Weights of a small transformer language model: 10 layers.
MLP neurons of a small language model. Each row is named by its layer, matrix (gate and up: input weights) and neuron, and shows model dimensions 16-271. Each number is 128 + 24 x the weight over its row's rms, rounded and kept within 0 to 255. Numbers have three digits each. A neuron's up and down rows have the sign that makes its largest values positive.
Before each neuron's rows, "fires in" lists the words (lower case) most often at its 100 highest values on Wikipedia text that the model never trained on.

fires in: "s"
L3.gate187:159110143134123113111171106134124160135115106166153134153110098108143132114130129126178146105094120140076139087102159106148103150142088134123135194125152100108119124141107156128126086111147143121127134128121129095101115110141103154110131116121132163129121113168126162136090105144100125127101151165198146118137124149192085124119116123108109095106078153132054107085153106106095153101140117121097098112138144158135127102136107072159133149139124118080141139141091160159143103085152112117144140112139134112156131137135114159151103155115120138123100091139149119110152116132143128088145147128118083127135134140130134080124141091086122123144137128138161128117126128116131162130167151146076174103134120139127117077134136137160119152094140133104152121139105115114146114130083102
L3.up187:142131112129161105157143116195116115155116126157118096136131103152131113117123102151150107121130095115120140101143103102152123192152104150124097115158117109152140130179112153136114079089133140092157119130091132123121098093116156142126107158098111133103121130099107126096146137143083138105121150117131181140106116123114141098105105143120127118112140136137081103099153115088192140117107133085144135156111073182162119074142106121153093105148125140103127103135114103115145140121116080117127108080139121095135093093117137101124140170167133181103110103144183153137142122150075116145165112141126167156131117105091083119147110143140171145099108138153119109100117103095109170097106095100111150135093131153120145103121152129110134112108136130129138103123101155136108117097156089

fires in: "to"
L6.gate152:106106149136151108071143116156142134123113129103115123140145153131138139104128153132114143124073121171128153103155142146171126124163122123113112161139133128127100131114140138143133105139099141117117100175106141109135153113125173124127153142103161128179136125115094164096127131155147149110126161142158108108111104152112105103168091079124115137088075130128099099108116101136154095115111112085111122153123108147124148140125129145135116106101168142115116162141113132114152172141135148135150185092135122132153080136119126136118145148080127202154115126160107154100152164153151120091103135135141104138123144169163111135144143100126155081106154094147108128134154057121133109070108112148124142141162107141122148121158118095110142127112114090168154112145098141096100123121100138
L6.up152:150100126091175104119158117144102112121112165163112091147121184118127158133144162079073127158113138149143163113130090134172140120108163148125113140128096122152095108125101150125091119073182117162120127114118079110129144089119123100107147160128105143100137078068142134176135133158132124104182105113140140114080117175158145165114098139123136097089185154124109130071153138128115130128189090121150141142122141152104143098171117119128140133076110131094118121168151103111104179133095137181146161100097141130125155118128114133105118130120157139089133125113138113124136132122127109158166106082140156135142166126156139146096094123128116114115152134170138119129133154125164107156127129125154136137106154144171135107118108125148124119168132147164124129134112097117159169128136146

fires in: "of", "for", "to", "in", "me", "and"
L6.gate62:145130119151156140130142134126144138151108100098127151099117131166144148140125167140140130135158127143121163139129141114143109119139099137140148183071143112115090095151155085124127095090089072149125162133122104105136108127146143176140146103084095133174122118109153160127129106109153124171103125157136129076150104158133145117096120137119174118118077111148132125106097130151111103149125139121089134102144135121135134104120096114089121165156134125164118139081101135094106165107176169125096164151095132150182121107120090168110067159128094183124106163164133160122134131154108118141120117127123186180122114148147146121186130141111146093070144093110127134118134140110127120120124147128144143148137144115116123111110139123100048141103116120119143130131103114114113142150112098
L6.up62:122109126149086185115131128139151150102101108144121135132145139114112137106140110106129142075152123155114086079122141158138131093145184124120180134105096111144146107082130145086067134137095148104099139136127153111117142152175128192177072151148125103115125105105166106109114132179139129139146122129073147112111143174146164136104099142122153126115133120132136084158139160143136085122131121099114110091112115123095126120133094103113158095091103136148157096121110086098107123112096110152142113104160129142126115130105080127122146139103157187120121147155139105100104125121103083098122135171125141147108129146122117105127162109138142188102112146100119121136134119154099140101141170124168135111128080149124126092128137164136122123136163111142113109153149131117136140136103117

fires in: "by", "of", "with", "to", "from"
L6.gate362:171146101112113132112164137124124141137112131085166191138100151172105131146139131145093131132163099156131095088132084119186146095124154114139106143143121105135046098141153133149125130156117131165085118137110124117138138132107114144105129133089135119191138163121156142151141164104117111099176173119140161136104138100113137129142108159119119094128134113135108120167137103141113101117150121175096109107114147118107126101144089148144190109154108136155123079155148127104125116125125157128104147148161122110129157107144163142142138099119135114126135121110126091103106154099109173134143130130144127127181107096114171132133145100103113153119146115119184130098117101152116124106106108150148106156153126129118147105126118105157132118098123129084165118141111158093173117138102176
L6.up362:118130128145134143139172135170106130131100180144165162142129163129129124136150110100152125114127162130139111095113117135121142098102107124170147155165141177126101143156121113141121163093134104195152141137134139129105127076139155123117156166111180105148109129150092141101132166107089164124158128118111155156121161120137112147125120138114136169161129125121097094114127133122110112114149134143109097145128125134128139128172117077117159133168142128155187097103117120120131100115145131145124136151131126125114144126080135153091075176112121120132120136122136163144137172138104120092163136149140108154140087143157114143126114121143121103121099097174078125120091124121116110145144189103110128155126132160120132120117155086127169161091180126142164173106147155088126147122121127

fires in: "s", "its", "her", "whose", "his", "their"
L5.gate114:144148109132159128119132093161138144205134128086116132103155116159129105133139111156128137160090124140070119092114159108070096173163113082104164150114132136132108147155161128093109112135136154131129103161159091130091129111182160147095137126121125159103144123141101103089124091119146124165145170122180090188125157106098111121129135171112133151135149129155130080101126076139146107117087114126103097148136099169152110166112100107083147178143123141084115128137131162127097154147107119153161094117098092089120116165135141140150115136109136162169083128121147137157138110135144118111113105147142120104120128131135121127138121119110136139096084153176178121110134125099097166121119117144135145123135120119124120143134155097109142129146136168141111104209100104131139147130097134
L5.up114:143125147129090124123108068135133155145152188118125152127100103147155078145105127144126111121116164143128142128100151125131152143122097143122098117114147115094127143136133122150149135136125134157138102149137123120132141127132144128129100128130148141091155097111141080115147096163182143124117094157146139153087104111139155154126145133154125129119076161122152144175097165094129158137083131176090144135130132141091156124107129191121119108170128148087138079113069156160112150146160106125136122181142146132142125114108107092153111130136104167186100111120092124114118145169146135129125130108143081099116137093121090112133166145145115151144110162134157141153099166151143143123120144178130135092120171158116119100116112145146134155094176121132132132129154108133124107132124112

fires in: "also", "is", "was"
L6.gate397:118137103139122155124119147117166135138132132158140131075148133190156130157125174141129143127100111127136111129139106121128145134124124117149118172121120079137087131141116143109126155140143152103144138131135136154139135147120122144128130106132075170143141141143110191149111144120110149122168086133142164167101140154116144100182147177132125122122133144107128136122121108101124111104146134144116117118163183189131137101103164137153094134123085154113113100101158109166106140106145137114109137123131129123134076119103140126108098102131147141127073104182131083134135092104164168136143113096119149140129122162132136132161127123138161145109142140135138118131149107140163109154105136203105186130103134104161171165118144119117120108116153125144132121141162181163116118119101097
L6.up397:089127177155122098141110121133100122153109129143133106120093119163162093114129105064116146109136127111119118156127123120121122121139115166133143113119078164084141124136133093174132126110114095119180111089101097099114107108127133112147154088152152098094128106143140159138093143120140150107170113110111136179171142141133191137165115092140089132113099102117151125098129135076104106143116125137175096128102121110113112141113098105131098115098133115145107099131074114124086110124161107109151109127109173138099132117119101119144146158125138142131102073145135164160176149084140154168172152157118093172121125148154093115138112111099110142141104128157130124134124145136111098137163091144131104089150106099151112136067155110141161173138096167097120166107108121177146149112121131

fires in: "only", "reached", "to", "almost", "unable", "than"
L5.gate634:144111138114125069193139136150151130092114139162084147114146157167149100142124145134163136105113142099131104113130115139129131137106123130129139158128097133144110152107125123132136164110141133135106116114066132111158115129100120156142156153107143119143102146121129113140098140083105114123168128158119150120086196135159123184136100126103130111111112152168118156103176156104191096127124117113135110151074132148115089172097124150148122139101147132141126100152174119121121154129104127126156144130110150082113141195156132127097094178133136163115134153166169168112194118120161170123143152134127100176136151116136153090129135121130108119133158148109107132094115126125149138157144182115105143117133108133122135124112152177103146117134157118129184145135127123115121125126105136
L5.up634:151115106148130153144103133150146104102110166125118106127110105135166158154093124111133127140085093141127134105141119096132122120177136127152152146137133094081159135200123135076128134144169099114114111133161166111117143129140122126181135162160136114166121122106077133175118161154097147154140116136151101140133150130137125112149133091161122089169141146102165147172124163116144154141126142123073136110155145135119172150075149121126135131099116108135128099106111093127144111089119129160120132109171123118086088135163094156084083153139158133102136098153127094123091106144137123088163161082085130148086157172148132109156161084124131144132109082167165138142102114143110096163100157126134159112142166115151102101128074118155119140126134124118142127118127120145119186104128144

fires in: "to", "with", "from", "by"
L6.gate554:122109106147124141155131134093153134106084159125125173114161130118110103102153163145130143127116128108085135147080127120167174161153194158119118185119143153116094082077131120143123154128142097144135132092160154123114122118112170141124087135134140125141148122117096140133133135116097155165129159119129147129117135103112119130088125142140117117143126111150116151075111148156121123166165137132126142112182191139172094174166122113136117109174119077131148145138113167108111087162153111116149143097093109086143140109103133164181084122136158164144125134127175176110117141116156205114155156104146145126145139159133125140098128067098118098114102107142119159138146111125195133150129126153129158150135136121086124142135122119143121123137113100124188116111118141109066129123093109
L6.up554:125077143109100139176096139134156126130091095110135167117079119135114143143105137139124135117124168163096138134116142070140136098085115109096153114113102155119084102166148129129125126166146081113174123093091138136128115142115152131114117163107140120132115130118074142143124159152115158146115149177127147146123176100122091125096114110146129135145142119127152161133156144082090139108163112128089131108091154114148120139151122114132116129108145140138129108115118108124107103144167130151141119128125097102138121121101131101102114132102123112092113131120113149155094162144099114147141160103145165166118130111131146091112119111158156109120075125141149144141147158127104199115109124134197112125136170098133148157127161087137119152144155148082140178147165182120154081106110133

fires in: "of", "for", "by", "off"
L6.gate86:180114135122140111104157122125167137107137099102111082116106188180113130132100142130132125132121174128103138118161175142099169108148153108156144110132179150097107138158174101141113144122116115080100143168138134119161150106094148110137138135105106118180153119109157129123117096113169126154146097141101100194185139109120158088125154099089147126145106099121124113111103128152138119136148125120108105107122131164118081123121086086053115133159130158152134159125117133125113127105106136133121088132151171078152167096111132130152169149122163155124062137144137135127137144114113150083098125135137117156116120158178139136129116108118140111109112121142105096168142139122142095114096138179102079143137104148090137132145113122146113097140131116155152105129111112106095147138099117
L6.up86:116106144102138167110107143145107137100127156151080164132125139115115115111108117155121144108093138158138157121126075126131139116141098113156174136142099115115174130181151128129102168134122107127118124128090114127097123137162118140131123145065112117148168095160145141094125095118111162170112115164148143137149152098159131137138085124122125136109145141171149145141104120148123120076135147152145127151112108147134127147137120107104149170194106141129131120164109126135083135155143145122101159101140151123120183182138097150121117143087101151106132145125157142108155131145172141131101079133176186145114117143118146101100087109101159128145138147072125147142101151142129136101106175141104150121153142170133187122136153112130153110133113137073162115159133110167089110110138119

fires in: "not", "to", "t", "must", "should"
L6.gate219:081140142125146149103114116136186156113138182113146138128121093148141134099144110126155142147109168136066124103092134147107157120126167147140089131120126133088121157111119128147141104150188131122101119181112123115103138111087137154184127144135105139116124148104106125176137091125157157096152143162128123126124107126155165149121127123111124134134145125137145064125131110127119110088108099134143083137137149122153140082154111127135112093107131111132183135096107093112152101149090079139112186153150120131161090098042127152147124133121115144101121080155125088115147138125139114122159170120125107133110164139131112143134087091138113137131104101174118127093134143116109170120114124093110096149123114118112123115093118093127139094142172126148141153166128130144136133114098162
L6.up219:138143106082126183106132095115141132143123110171128095108102142115141133055116090120106148178093110161141175112107137108146105124169143122113116149104143135155105119151120103094087119112132136150138123111107142152144181126118094103102116088155157166126108115155076141137102125175147137143149142135130103117124131145136164133140118152128095137098142155107126099137139133105118128126115080113151127124091118158118085078127124095150121104120120111155095150117105150138143150162104128133122088069138093121106133146128084096139104133157102195169131148128117148109110149128142127160112169147143134106111118085112109089124155167135114142098151161107120092141120152125164110141154137147140088129112091135124130166138087154167132076112147123159129091117145156131118169117113110

fires in: "s", "total", "turnout", "eight", "summer", "majority"
L5.gate703:135140134109134136110120166128119134120159158148093162165147131161109124149156135123098141131127159128096122093072120093149119129176128151157190174128135123120145134128113148140143133115090144111117125165111136124120172126105101139101164189125146147158116123125121102096125154135098154137103158086080157167142132148124165093140111163120112084142156123078125130133102138129127109156079115094140114101164104146158146149127097122116129102112120104081102082107133097165132106132148111104160162138125105125113132127135122134131142128100100147135145138135134152118149111120083101112151167142147124086098123111123140107105174126114129071103100094107108092149129117140162125173132198112142151132118089092121112135112154115129143136154178123138089137136136111112133164139100109
L5.up703:166183159133190103157133132136162132134099080122147165156111147122117119148141130126143144076116118078146163134098123171114085144177135124116095133098117109161159116140111163133130059140134145158167091120156121142096107116143139130131112149096129131156132151137089149109108174111167112093125143139151148143119123141172099108096132148077167150135136132139126151145121120154144143146153155127044114147162104141141119130078143135117121131156132122092092104107175134149132127118116106141089097145174139118157136118123139113103139181154166154141134123164122110087148113161150164119125106118148148128109122120082162135129138172127106156134134135115137134115099116104110103106174104162149110103124143123121129118132131111143104134094092129080155103149110146112133109165113127

fires in: "that", "is"
L6.gate487:103183141144116154120128181089139139146097160156146124115105125100140138110125144127128146121102137126159126157130139097091100088102111130147125146120146172144103138156105166108134116126159119143167141157179187130149087098165146140160166115142153114158111116109117134115129100139113111096121144112150147164154112120155127107147115141165097123120132148149154109170092108108124190098135158137130157117123106111133127122148122079164161134164110102147092147099096139131116110140161152101121132111135104139138106095101124150111124074162134093132101089133129158144135102097137172107136182130156107150163147127158172117170119109118099099095145118128139140136099146195113104162115137139105124093071136144121145145130150103131095141113174122143166123132128104118145154074080171
L6.up487:111109118133138107113093143122146118130135110130134137087084135106112102188143162117148113157095144139153163118140126124121091132126174129118129110075111134120122119097122123093099117114161108101120144107108124146145099124103151140160123154139152137133132131159120096151142135114131145141162146161144201118112122123139135155092129138148177134125150062134137132129121112114109117148109113122148103109107127112108121138120132116107133146130118110095097082148111122165123091111131136181120135119104085065118146157122162100176100146152170162142071137095146152113167126144106168121139149096108117141120096112132101161181105140097146103116142143162118139117129152126113108111152101156127117070122095174130136152163126133123118149109154120166111102143099125174123103126132115

fires in: "of", "for", "from", "to", "in", "direct"
L6.gate74:167108148111161139152155139150157132121136091098146161141156118135175130170130107138120149118079174158139125146121125130132132168123107157120116162119129133103111085143122144154108069129175133194144144136111123168126132109075118140099111122116119163131113123144141161147103112144131113132146130157105143137110163134116143149135075074144142126132138120133103075071189105092167097109150102160133118096139149150140152104153092128137135127120113125112144122108089148107110171095161173135125118148129117119137141117122165143149147084123167134107118136110213125145149130124117147104154162104132113138078181112169122125105124089095143138117121110162132098157162134102108135112120132131113118116148116135123146102135127126104100131129109089122147142193120145115140112144080121
L6.up74:156158106113153081124118169135143134147124117135128090167128128072134103146103126107103121160108105137140151104165155127112123149097064163128122114137135157103131132143116140146125135113156112122158129143153161096145131132115160120120136093118131133101071136121125098146129115145111127125123098142112149098099147158105100140121143093165135134119146145166133084065110121092145137142173132130129104104131111148079184130128107135131142081126121109139133095078114121087144089147117157115132152145078114149123106137141148138147161122120127161125155170090116086131152113143088134107120145149097108146125149087137158097124121143129145133106183131097116138149145174138148168143092153160095131067132132166122141130135122102132096113118142107157164175161116122164122103120119111

fires in: "to", "through", "of", "on", "during", "like"
L6.gate514:153107131149104143143131159154135125111126131096146154145163189075140146151117161127093139131123151107120111112094184074154135114125151183117147145088104116108110125120133151147120083133117086147151127130088174140141148101098143131101125152142113143119142144100170129153123122083175139130126135147092164106130154155126107160134157135112159137080090178135140090156172147077103179124122125149134119125171149102135111142155117163154123084143118112113152134129094125113151095141164147147153137122103135112121148157146123147143152096101124116169131133143159145121126130112119146121114147136150126103121146147134102126081123117136119091116111105082121108135153122115090124143120124115121155148174099136150147134131142131142137092112136116148144177170117116150143158129128083
L6.up514:102094150135181129149112138124155146103147156107111096112077143134114115133149165144120129152121100112112165158122128165124163094124128115104089141156111124097136105099101099093151124098141130118122132124151157141163133146113161158142138158139130158164117142138140130119135108130120163086188169130151143143121102111076187134122084129158138115150138082162127096127152087111139063130147131154125117134135165138085139165130084131136157147157152148126143099121062157118108130142109129169147162146139080139100127138104122166137116159167157118139096104106159130134160091141117155092130128082172129151138150123121123098124153125137125125147140137167137169117168125134126128143119116096122117130136108101144136110144117146141105096100131136153163125135120106128137128114124137

fires in: "this", "these", "both", "many", "recently"
L6.gate766:178109114120137118124125084106168139146121107149103133117134135138151117110158100083104163128113096124125101127116150105146148101155154164117108146133130122145157099189101167136068152107121161154148128090107105094109105130136095164155148137118160134118113124123094150122067151113131143098141138158135156167107102158117138104108114128130109088089078180149103124153135120091154114116091103204126155125127175159097120140119096142132139103126112136131147132126122123140128113120128137133121123180127135116140084143107112196126101105119140132126119123144125126126114100138096165112150131165115095116128160090118120137119184114141125141122122138161170122111120117100168095151114112082094151089165132153110137145149124099098154100120156089165134127109132083130164115116084102
L6.up766:138112170153135101114157141131120152128140166120180122104136124103118135165089132129157095136119137111159131088106118142110117120141128109111127122138097117067086145130127121117159145091186133118145111095179128143136064137115122121126134156114164118171095119155119153154162137128126136141149164138101101150138160141148118095160089134120124130178119142136120120080138108125167125119132160111113115143165112148102129118117119120160090137121142109076113156140163143175120121139118090140066142119093136088112135139094103140127139140117130120112111095093142127145132129116178159111100144097130109097121126175192124093112084151149145097115126152152094095119159123127106141129115130124086126104072124160096111137133073143135112166141125169130141198166154138124131190149126145

fires in: "to"
L6.gate217:133108129154150121139124096136133160096105136172112093127165090138123120132115150118123149123132154127077122112146119157114145102154089086155155151079145101134078141129106128133103133154139101141117119148149118153149144148127097157152151126111128190127127110149106101170126140136125138147128115147125126149106140161135131118106127121103156188124115141117099100105136177118101110125112165117154125133154147176100096113108104127102097103126112103113127138119109098124160132129116151112126099166111105116135144135104123147152099170138116118102114134080124113095120116154139142093100121172092111126145149151062161106106184090140150064130152131203132096068123101101129155168147129118092149164137163176140119155133095134195155144129129134134151130088157093129144143131086154
L6.up217:123165139166182121160103107143116143120090146166158098108140093111103141098149130172116124168129174104101126115115124145125156160159115108150095170121124109118107132143132143173119166139105111137062090115139156132145175118147142144099147137160135128131111089151141128144123115130132132119115095135096111103118113129149160088145162093136103158129136079165152127163135149124132148163110145111156183135138159159138133105133121146119147091111149114106138151107146100077112104170128152153124126158158118100123132126111121169132097161073126102107166149140129170109089126109135119132106103117174141167130170108103149128123121147124114134128124146124126159128085146129176087147140087150129131117123142136103109144097069134135083093189165087132133119097104126062142113151120134

fires in: "as", "now", "also", "still", "time", "while"
L6.gate771:142180135136137111077132136184088144144172115123131131116120115098130140084151127088132129150150124092118070162131140144101148137095154104126090141129057110111114130160109141139135115112144124104195125142132119125099184123140165163171111145126134157155118142114145162117102108098115142145125115131118157177135122128142115148105134151114108111110131139160128143092121103136126141130091103103135135117127158123160125121100065138189131124154111143156108147139140130154110094150122112118123134163132135153164102131144140140146150129133088111156135114161111146150086109164116138137114130126115109120153134101134153120120178111172102116108130120092164116078097129139115116097143102073121157157129116121142134084150118144122137041087102134143136045139138092096107140121107110
L6.up771:124167133198127130122091119122116127141142162139129112106127133117066165137153102076097129131120115096150130169111127104147121131110126179129173137142142111112128139169139127071120153107154166109087149091140078104137137130125169130121138082141155102075135157178093147134119105099124109121147125160105115158108129092111103105129162139142105126122097129204133134113138133102094133125109143149135145129105139157136121150088165124158138122142091120132096116109121173130138094110130144099087177142095146164109105089140133129113083107085096175129097099147142123138164098119125153168105110113143146131127103140115143143100136124128128168116129140118093098186156106134106144145183104109092101085152099162103116135109104113134108134161159126137137098146117160090159105131119113

fires in: "s", "his", "living", "whose", "her"
L3.gate485:128114140125152109160117133154149146125100100130105076126133097125185133148136108110097140084118148125105134065124115113124133139160124152152170139113158135138106155159132160135125141180106145108153115133132178125146148159106113183137103175115158147120114097132102077134123099131156143091131133115155130130150108114145145088132093166145124092120091128100130156141142111115144107102117124111137148126118112097136120134112133103106109128108110108109118100093064130100122090103112120116128069116121138118145147122119144105142150149151131156136115067082172125125128138124122156138095167127141134091130178128081145111108132093101101121124157103125145131117124136111135165137137149137076174095151130162120116118144112137165131160095105130167116126117137117161127166104120090
L3.up485:126141108141106161155156095112137105117167102125122133096152137128138105119123101157109123133107148100130135111130150119167119109152125100128134133129132124098157123135181131134149131165154219124136099177141138162128158102163083100135124129076122145113095123119164120120151138145141115147103127113107137131120179132131175155141125146150150146152123135086140174115128132072149112134079144092135162136150134154132124145092154115111109154128111076152126105132130157134179126136124132126109088149126133115122113110072158156148117093137127132115118156151103150146121130105115145135131128085112104108072118163111088125122135150102145147133121128087107106185172099072119145067155110144121124117155171138131123136107115115160183102118106124102135126151134125136134139127121137

fires in: "to", "o", "would"
L6.gate27:113134147136142150124102127116123127173145145132115120152122148136122149161120140086115147162122163137132166102137110114090097149164120149096119131138175115121107174114158135123130156090177123124111147149134135124126166106113189165116142148149099116151118092147126101138094166175107141149150149122121113151111175136117130116131144130104140098125163096117126129083138104125153102113075147117109137117121090118123145076149093115165111126113115119130113098079128141132144112155091166108115160097136096115128069142127108167114116160152135170152151113075105131082109114078139123185120152098112133141120128124099112136184121102111090118105138142137139109115103061091143154098142117142149135118132160142112113131104122191123117148079124131139129167132152162088153102136113132
L6.up27:109173179081153139112145149144150148161104142123139151105140093105119096123126145112092135148133144172089132128147167160084127135140061146139101159156148121123109104106139147138142115151138080127133126143140159123102159145103155141116115135123137134155178090157160128105142105176144173127162135121126117124124088104117159117119117117157114134120164101100122112130127110170117149113122127134120078113163108119113147140174083131111120129168153141146186156114107115096098116176120116088060110144133113126139153106125141143075135174147140129144115119104124125077148112118102096140117154100142124164120127100166111143193111122150150109088125131184129127134107134092129106097106146154143118158140134129148141111137121115137105163091137179145160121121128117126146141094147132

fires in: "football", "tennis", "s", "footballer", "baseball", "basketball"
L5.gate18:165122155177098131133103135141120145114157121141099137140151141145131129150158101185098162111154119107106107141132133165114095172158124140178144122139163154133136130140109128101167104129122140124158136147138133109094177121105126095105165108119136112119059123106162091109102123090141092154123170137127123173137124117126120105114158100147095145131135150155129091140127127124139108115128150113127122135084085131120115093142090127093125148182100128138116111158155094167216118126124151151150125090116106133123114123169093120098175142118080107132156138123118096142162094118072165117131122117147135133090100173114105140125112168100114120106112100122151153144136148128152132139178133164148137158128119126135142085100127105154100130112144118072143126131126114143142157125072133
L5.up18:101139119111109101110150127148101143132130080187121138125103128165175136135125145128107106124128120145060157107118084101136081112154109166173106148136151115137100160110179132106143144135151124176109177117106140171103098142109131143166159138122107096121148119106093104132132172107148127098143148112100096093147121151115091102135054106174114122115097086105150154133111162125130115121155132109102127160120107146109130089107141142143171143139128154140121135101134099165148148108136122152113085093145118137126137129142119122144138151128143126148130144157145144108143146181143187144162165116147105098105136149127118132128133139116112146138138148178113158088133133136157155145127145121126157119153112094131093129094110131106059107140097145105144094148100103146108131108115161

fires in: "that", "to", "despite", "of", "among"
L5.gate255:080107185135079115140168124128120144146115122135148142107114160145146120169150167080165130132104122111145168177145159123166135150134154152126138133093055152105118090147130156142118153130158136129114169097120122107103128123139113142138083125128111117163100100138153110149132143148135128142141092131136124124119135116104128143114098165152138141136113132153102128132123135143132118120123131154095130119141128135121077105151118137147137101180096085115156126132169132138127110159128158111128136180141117111156139112145130140142170112136160106133147109165106139146119126180164130149139088164125106149152137119180130143149152093097124116171116110137152101127132145115136107112090074108099159065154131117136146093151121122148113108150113153137116137125119155097238119094101125
L5.up255:140126139153139136116110116107146118153125143114141136141122147106093111113130121132086127152127114163072125140187137142122093127100133127122109132161141157120128102119141160131122093143126115117151144139160191099150155110170161150133143151142137128099164130121129129185095175186144125116162131150149146121123124132158072150135148121161167139147152084128145120176088133134112154194113117143137096163148178107120117154127081142145078097099122143113136136137137127118144106119132128139122124105134131100131107112161109132138169124118099125103147155106155094114103091120079167130135177093098101123089124153123132140166131100131115120101180089204162169129148114070120106143114101159102082106154145119112155108107173133183132127121139103168147118117089145141136111123141086

fires in: "first", "second", "secretary", "third"
L6.gate811:128129133098102079108113182109145160173130111111134146085113093118113161107105128123103149115130150137118146129172096139136132097132123137119144152128101110102149107142116161152134126121108105128130134143139102099121109102156137079127141121129105170168138142102119110102116132112151108171112096106093141133129175090117174174169114099128136105113144120119099128117122102122120161122166103155137130145141129140092135151158140113093147168134151133149134099097112119124125102120142134112109186176070104160141120124124118159183095126142107140101142108103134123106162098126113134149118110083127161150154083130100124154105135089117077127167161124109136142109108103131140113138114171145113178153163148153133176102104150158119126125133139101117132117142075091131134124117100128
L6.up811:163117146134155118133109101085127142173174111118143150100097155103184119125138181124141129133140126100160136160102163115127110156100152177115157132092158140115144105111141126109171123128116131108152171124166137120152151091054126105097157146150129131102123168081140127121131158111156105129101085113116135125141137120126168100144169108129136147131135158100105110123118132146098124143165123155135089144134148130073100149139137157101186102137127183115125130090105116163137145098115141120095119159156166183138124141129115142099045105120116110070109139177098128118133084135140096146121109133108141123146156123126131109085135142149144134145139106117102126103103079113091132151133094135115122128167142153129075130094148174115135129118119108129126118165085148145100123125117126

fires in: "then", "they", "these"
L3.gate33:156114111132171084165140084101101113170138127160155124134135120096123136122102096151107134144102161114108119165126112132100078141153134147127123114074112093131139125124141153128129150135119110097158175120115108112117130131139101142174118123122107153138088109149135104155121146118130159091147090126118123185122129125119140097116147149107101080093134115154116120149102093116190106113154102079108164186129112138138090112123130115113140096153109131155150088116112158112072073112123131144103149128099108061139128095077142155097095125124072175100145133121127113094124119104152140157084133140170130110091130125126095156126129103108136084135163149138154137102106154118076135136125134133128085085113121132121117181120112096138108082122158103110160123174132099138149108127127114
L3.up33:169123110119132103145147083130149163145090130138116080135121087093123094153123108116124155121118135138165109129069152148120097135108084080118101163122085092078165111149125158116111147132136169115167143144147151149131165151131122116127113122112150101085109117128108078132099104149156114132135137142157163166133164142167108125127158107174141105123077107145081163118098136131131141129126199122116121143166129132130158122118112178142115088096116102134116128130118178115148113089078187109134132077090151130138138146077140128159136103105096159116133102108108118162119159101145110120114145134123117129142113110128181144137112087139131163117095154139126127104125127133119142173147111106082105131118118125118100119133107121189157110125095139136167115127122129107172159152093121

fires in: "to", "must"
L5.gate479:102122162115156149093151127144166140114133162123135099129138111117131091133116106118131132189109117165104156104102120100116142124197139161107131149121146154111091143144157144125069111146136121132095128159110145123138169115126130080153131139135130122122138136118090122169145137146183121108091165152106150146113123112120150124137162123113115121106103180130111141122109133138155127150145110084149130118134124148093095153142106159144139142130132117127097131134126127106149113110087165149124142122084097118105113084103098157145131133114164160112177114121147164141113092095124190154152172150141112131070130120123146136145131111107109096091172135133116127107163111097176127111146105146164151169140119158098126122134089104153085096129158084151175116116072121130166116138099158
L5.up479:131126179114155158109117125100148149108117133129144133129089143118116074072122153120146126160109147118110120073146141119138141092172131130153114109077162148144109141144163120144133142117165128143115126126119113116152163147131114131147112123145162130153118092125079131121136106137123146098154130146130147095110093173097160133129151139059081155097104156122109103148104106155135114116098150122129121148091142208125120078112138112126170075114127131118114177180115118105146072125167154147152132111106120119163093119150157100113100176114180180115150138114103099149153147130135106126102143108118141155165156121116115144153125101160150105107171099105136174103122107118159107104097122132115121113150093133117119118146065116122126109092146116171154082121109128125084137130125129

fires in: "to", "on", "for"
L6.gate479:134112123124133109178139169126171126131101150104143097147182108158112147163113155141132143130101100130104112101123119105091116115132108109113117179106126125134105103157135104144100137099165151139148140119148146148118134120105113152098165116129112136179107117138127176101101128118098117096087144136129117163161104109143163110164117134074162083140189147130110108078086119115141133135128126131118146110122153167128121132112149124118124105169125120163127118193168156140125091140169145113153097071137117152150142159102176145106123141093098121161120123113174102108178103171139122079136150148126097158124147172133136168109127085098132144160145145107121149120114153122160138141153134128128121144110139145133141119152130139143094107150122121082184078124105153105092142137089128
L6.up479:155097070143133132154129157167149121117134123170128093108153114118143175152108130111131120117113128161095171130165148073168118125125162145114114161123122084156133113153146128111090146159104157132106157094082142123129134154164153169141131159162155137107129127114135121165120140170153127125136107126106153077098115076162095139116156142180128145126135104137152081132141106112147127095126096137140165119144144144129159111148075165115139101146043106091090113141110134094127138126125175131150158120144144128072126112131122131119124116115136138089094108118139145112123127141115077135134108159141086129122118110136126103092142135162116134132131121174153154106177118152091091144132111094142150121128102150121147131121129096092132176169125139106143083157114178127149125151138119